MLP neurons of a small language model. Each row is named by its layer, matrix (gate and up: input weights) and neuron, and shows model dimensions 64-127. Each number is 200 + 40 x the weight over its row's rms, rounded and kept within 0 to 999. A neuron's up and down rows have the sign that makes its largest values positive.
After each neuron's rows, "fires after" lists the tokens most often just before its 100 highest values on Wikipedia text that the model never trained on. A number after a token or word is its count.

L4.gate314,178,171,228,225,209,105,111,187,172,119,183,143,237,202,194,206,177,144,165,151,247,190,170,194,249,190,195,190,167,207,174,295,153,153,267,240,201,205,170,219,209,206,170,205,198,220,276,295,167,204,252,250,226,141,235,166,198,278,120,272,207,164,123,156
L4.up314,259,231,221,215,190,176,235,191,216,178,228,194,254,222,241,119,187,161,150,126,259,203,222,207,159,202,170,123,138,230,116,279,162,173,252,235,200,220,182,196,206,145,163,100,232,257,225,178,182,167,173,231,141,203,249,261,262,191,190,143,259,206,186,145
fires after: "," 39, " where" 14, " that" 9, "." 6

L9.gate20,186,177,189,185,166,188,191,268,147,115,207,183,168,244,214,125,262,178,229,235,226,232,248,234,197,179,183,131,172,194,219,137,218,110,237,238,224,220,240,177,167,208,179,196,150,252,208,129,216,156,273,213,231,216,168,223,191,196,126,213,205,181,158,178
L9.up20,158,261,214,203,171,207,179,161,209,182,230,163,288,245,283,222,203,150,184,144,255,132,202,235,226,187,232,237,267,230,198,250,186,170,156,309,199,217,219,166,230,248,136,170,159,182,217,260,173,171,155,149,289,183,237,213,186,205,193,219,150,111,226,224
fires after: " |" 36, "F" 5, " Candidate" 5, " L" 4, "R" 4, "\n" 4

L4.gate482,172,191,91,121,204,125,249,256,221,245,214,197,144,173,235,188,211,202,217,176,264,276,180,212,184,181,227,240,183,207,174,189,234,182,177,178,143,182,174,243,264,266,200,229,218,168,202,207,278,185,206,168,265,308,190,162,252,294,214,157,172,235,228,137
L4.up482,290,239,182,145,175,130,183,210,218,127,207,224,200,211,159,170,156,164,260,194,167,178,169,195,255,169,126,206,170,213,158,149,211,196,176,223,198,223,152,195,284,250,239,220,211,240,267,210,165,252,162,269,176,182,198,190,163,280,242,185,195,184,274,253
fires after: "\n" 23, "|" 14, "|---|" 12, "---|---|---|---|" 10, "|---|---|" 7, " (" 6

L9.gate122,229,254,218,230,149,259,182,215,179,186,266,193,227,201,176,195,221,208,180,191,233,192,276,206,325,198,251,240,251,197,195,169,214,188,210,276,255,182,218,202,221,195,201,207,155,132,230,186,207,222,202,215,167,222,271,204,169,191,232,243,185,236,204,271
L9.up122,148,254,310,224,190,167,270,193,215,219,171,157,220,208,229,244,112,143,202,177,290,226,166,287,172,183,202,187,192,180,168,141,182,206,156,166,236,167,173,169,209,235,128,129,215,179,241,199,168,181,210,154,197,214,205,227,195,240,181,222,119,136,243,134
fires after: "\n" 68, " " 7

L4.gate269,142,172,168,166,171,284,186,247,170,262,292,219,206,181,248,115,244,149,194,210,317,263,171,229,203,159,195,200,189,154,179,173,180,180,213,214,209,181,201,136,169,242,232,189,244,160,177,245,191,229,218,169,175,186,236,171,218,179,250,142,224,127,159,205
L4.up269,139,150,152,236,216,277,151,225,192,182,209,207,237,191,210,160,203,220,160,237,261,246,256,238,219,270,161,208,143,161,164,259,152,193,244,196,170,220,225,161,217,207,210,226,220,124,271,236,199,166,135,249,249,203,152,277,179,240,224,151,150,182,223,262
fires after: "0" 29, "5" 16, "8" 9, "1" 9, "6" 8, "2" 8

L5.gate33,199,147,113,188,265,253,295,192,129,223,187,265,196,216,195,203,203,232,166,198,254,165,205,224,219,188,206,193,294,226,191,193,234,166,189,187,171,240,148,147,136,266,190,230,161,158,156,147,173,271,208,218,264,181,241,266,239,133,188,235,175,159,156,223
L5.up33,178,182,240,286,217,166,155,125,199,201,252,171,186,219,208,155,244,224,242,185,241,267,216,134,199,217,129,199,232,211,196,176,166,245,167,148,213,172,205,245,197,179,165,234,256,156,242,161,229,198,143,238,226,239,203,230,199,147,252,138,158,144,160,225
fires after: "1" 23, "2" 13, " A" 10, "3" 6, " Species" 4, "R" 4

L5.gate438,217,249,110,223,184,160,215,259,158,194,213,239,210,191,148,241,97,196,177,268,130,172,202,243,266,193,274,224,228,235,219,198,213,135,247,237,298,179,138,140,199,166,200,273,144,184,248,251,184,202,180,234,190,249,192,212,172,207,147,285,173,217,224,257
L5.up438,209,226,206,232,172,245,203,154,242,183,208,226,201,185,192,225,192,213,162,221,217,170,282,216,156,213,211,203,267,235,164,266,223,247,183,169,152,197,192,188,255,190,182,184,111,244,259,165,261,263,201,185,189,203,136,248,151,246,206,202,205,169,220,176
fires after: " " 62, "\n" 10, " de" 8, " re" 4, " \"" 4

L9.gate105,201,122,211,266,187,183,252,274,128,165,176,216,243,149,162,173,228,170,197,239,197,245,214,297,203,225,179,214,164,189,240,260,245,182,188,237,203,191,162,170,232,226,233,236,180,160,159,193,139,196,172,182,244,220,113,209,210,173,111,242,152,186,206,269
L9.up105,234,194,282,235,239,167,303,160,203,158,147,227,268,207,220,165,195,159,216,241,154,186,128,235,205,180,209,191,181,210,258,142,214,214,192,154,192,225,148,214,178,198,234,260,238,130,168,163,128,207,101,263,217,246,146,234,244,135,202,233,203,120,226,189
fires after: "0" 19, "–" 17, "1" 17, "2" 10, " |" 8, " " 7

L5.gate19,201,172,293,242,185,224,218,184,152,212,180,154,231,243,186,176,208,245,213,202,220,212,189,165,109,229,213,204,204,161,242,187,171,189,198,143,220,96,191,212,243,228,207,271,127,249,200,212,199,218,218,185,268,177,171,222,148,195,194,219,218,196,209,94
L5.up19,101,179,153,238,134,240,242,177,181,214,138,190,265,223,177,148,219,208,154,143,235,169,233,179,180,251,171,219,212,195,191,164,182,219,193,223,205,209,232,149,160,189,241,210,227,161,229,173,216,181,141,179,218,213,279,234,146,244,145,223,274,232,240,230
fires after: " " 36, "-" 10, " (" 6, " \"" 6, "\n" 5, "==" 4

L4.gate361,264,153,224,215,167,201,173,223,217,163,239,238,149,146,227,183,228,153,199,186,193,196,139,333,258,145,180,158,129,144,211,184,220,208,224,148,231,212,203,80,219,179,202,252,127,229,235,213,215,186,160,197,185,171,188,126,249,245,216,204,193,189,130,228
L4.up361,165,196,136,211,225,241,255,250,250,164,196,227,222,188,219,122,213,216,232,239,216,262,247,220,174,246,226,218,190,178,207,180,267,156,184,230,65,195,161,267,235,109,170,225,195,180,270,157,192,279,183,162,240,146,145,249,175,344,101,175,270,165,207,184
fires after: ")" 21, "9" 12, "8" 10, "2" 9, "0" 8, "6" 7

L5.gate187,163,141,82,116,168,202,192,229,204,244,208,214,166,244,238,219,197,198,207,178,188,217,255,128,232,250,141,230,189,209,185,184,250,150,216,270,194,180,225,188,231,190,228,154,173,161,209,137,182,258,175,165,271,129,242,179,197,209,245,219,132,161,170,198
L5.up187,279,219,165,256,171,175,178,225,198,217,156,191,158,191,167,80,196,180,146,177,201,210,184,177,220,212,191,160,221,150,112,167,203,233,172,168,168,176,229,156,198,317,140,174,186,206,111,246,260,208,210,206,227,177,199,219,280,244,188,238,166,158,254,214
fires after: "\n" 22, " (" 20, "-" 7, " of" 6, " In" 6

L5.gate122,216,240,253,201,209,197,232,222,131,191,220,151,182,169,177,190,177,172,121,178,176,182,162,165,240,153,221,231,194,206,164,123,204,133,219,223,186,164,190,138,181,224,175,311,171,164,164,180,173,201,223,218,288,214,170,196,281,216,165,216,210,155,191,171
L5.up122,150,232,227,241,178,162,173,203,223,156,267,178,152,217,230,181,136,125,197,212,196,195,186,174,151,177,196,129,213,184,115,216,189,221,180,268,165,245,155,182,187,163,147,221,219,208,201,243,225,155,202,231,233,126,246,148,251,209,147,48,214,153,179,166
fires after: "." 54, "," 13, " where" 7

L4.gate237,257,159,201,252,171,151,239,262,172,207,176,219,253,222,196,195,182,222,172,215,203,157,239,150,246,213,233,185,234,162,305,200,217,127,170,210,233,106,191,156,223,158,237,226,211,191,166,181,214,213,120,220,164,207,206,191,131,163,163,221,226,183,181,217
L4.up237,187,221,145,278,162,264,205,169,226,189,102,289,275,204,292,208,211,224,137,234,241,265,200,212,182,201,226,203,224,191,222,139,232,146,163,247,180,225,219,156,146,210,147,183,246,132,222,223,179,198,182,242,242,198,181,185,197,171,214,244,186,173,212,231
fires after: "\n" 48, " " 6, "R" 4, " F" 4, " |" 4

L9.gate454,173,155,174,158,190,197,212,213,177,202,236,252,245,254,243,238,176,287,176,198,288,176,234,117,149,195,198,200,201,156,226,190,274,206,188,248,166,166,190,179,302,190,183,169,253,147,151,212,189,234,185,156,174,219,152,204,310,179,267,177,142,175,167,251
L9.up454,141,157,224,191,278,218,205,231,219,276,256,166,304,180,220,207,197,249,179,170,146,176,284,211,208,219,184,148,193,161,141,217,203,194,219,184,116,208,217,160,214,211,206,196,246,176,187,258,187,252,185,238,174,166,178,205,250,137,179,240,298,172,203,216
fires after: "0" 43, "2" 14, "4" 6

L5.gate398,121,114,186,159,233,219,225,203,136,219,219,214,193,239,225,187,253,272,135,220,164,183,139,226,189,202,238,187,167,167,210,227,235,170,221,184,216,184,196,123,236,105,162,137,201,225,229,220,172,196,184,214,188,238,212,157,191,168,202,220,218,140,140,216
L5.up398,206,240,137,258,160,197,189,195,212,169,156,200,213,138,260,211,264,205,116,151,174,183,196,256,246,190,244,189,218,232,241,218,220,169,219,145,224,176,180,123,133,163,193,191,226,198,206,221,226,193,115,184,199,255,172,173,246,198,198,239,133,205,178,203
fires after: " S" 17, "S" 14, "s" 8, " D" 8, "R" 8, "D" 6

L9.gate36,179,215,173,185,174,217,196,329,185,255,190,235,227,239,192,224,232,282,137,179,199,153,226,145,121,208,166,244,219,158,208,177,215,139,251,174,221,234,219,181,165,221,219,212,239,185,200,249,253,198,247,268,146,175,203,198,221,196,160,178,200,218,184,215
L9.up36,185,197,244,239,220,201,208,249,180,186,159,154,238,174,233,234,136,180,215,200,179,150,118,191,248,216,169,221,184,176,175,201,176,178,210,163,216,193,124,177,193,248,163,159,201,207,176,162,192,218,209,258,241,182,215,174,212,222,210,237,180,92,267,199
fires after: " " 25, "," 23, "." 12, "|" 8, " in" 7

L9.gate505,270,177,214,212,137,177,197,273,183,120,195,138,142,163,171,176,116,224,184,260,191,145,184,156,217,151,258,160,279,94,207,167,258,199,150,190,227,203,194,198,254,232,194,233,223,176,212,189,228,167,171,258,188,233,221,251,168,160,170,313,250,175,191,253
L9.up505,235,190,174,169,230,158,163,215,216,179,196,194,239,271,193,166,212,212,204,170,226,262,188,174,171,157,220,172,191,207,232,229,157,172,208,197,201,176,251,268,234,194,215,219,290,188,245,215,259,124,219,231,229,157,235,224,183,282,184,204,120,133,192,257
fires after: "\n" 48, "0" 14, "1" 7, "9" 4, " " 4

L4.gate275,221,90,217,104,212,133,188,222,110,215,211,198,207,235,178,198,243,187,128,248,137,133,189,140,148,218,167,297,225,162,196,228,253,162,190,179,188,260,263,197,190,241,148,187,171,131,199,265,185,207,193,187,213,252,193,180,182,245,160,223,200,193,111,215
L4.up275,209,156,208,201,208,240,127,164,243,199,244,207,127,160,260,170,175,213,150,186,199,216,267,183,173,272,182,236,249,193,138,240,195,194,166,184,171,172,216,214,149,234,103,157,174,152,119,219,209,65,183,179,222,263,207,294,217,229,167,207,208,214,253,124
fires after: " (" 20, "\n" 18, "-" 10, " D" 5

L4.gate315,152,152,263,204,182,193,280,253,159,208,243,194,237,211,197,255,233,216,128,175,121,152,174,214,233,159,176,239,142,188,176,201,159,235,213,160,229,201,134,121,179,223,192,153,197,205,154,256,148,139,191,219,139,191,188,283,194,263,225,263,178,189,171,221
L4.up315,200,182,149,214,173,188,213,201,202,244,205,203,187,237,297,117,215,180,245,264,172,199,265,214,215,141,216,124,255,189,123,219,189,142,226,180,214,269,180,164,167,253,204,174,167,280,262,145,150,200,233,163,207,299,211,193,239,218,202,183,190,208,169,243
fires after: "s" 53, "S" 10, " St" 7, " S" 7, " W" 6

L9.gate194,217,257,119,215,206,200,225,260,201,146,218,171,227,266,229,145,280,205,184,244,268,262,255,181,243,288,213,200,167,223,253,214,231,204,192,210,141,118,214,179,228,251,179,229,161,175,172,126,187,244,248,234,285,212,167,276,255,242,181,141,194,145,192,198
L9.up194,226,156,155,247,168,280,219,197,157,207,161,236,192,186,214,214,205,127,131,186,209,196,248,262,177,268,199,242,274,175,170,229,200,255,242,160,154,230,194,125,188,219,175,185,177,150,154,214,172,203,235,233,208,192,180,136,181,150,166,212,193,178,184,290
fires after: " " 48, " (" 9, "\n" 8, "s" 5

L3.gate19,168,135,187,257,169,154,195,168,161,215,195,227,281,209,153,287,214,195,162,192,190,172,175,241,188,178,225,154,221,184,204,117,247,229,198,278,256,200,176,215,227,274,137,170,209,158,255,127,171,182,120,256,180,271,190,224,174,234,259,193,218,172,140,191
L3.up19,186,181,176,206,193,186,214,177,172,193,177,179,199,209,172,272,189,144,162,161,214,219,237,210,202,209,202,189,195,227,150,171,306,125,189,214,227,193,245,215,230,211,160,226,185,130,241,152,187,200,281,165,144,258,130,256,210,178,241,203,193,155,178,153
fires after: "\n" 68, "|" 6, "." 5, ":" 4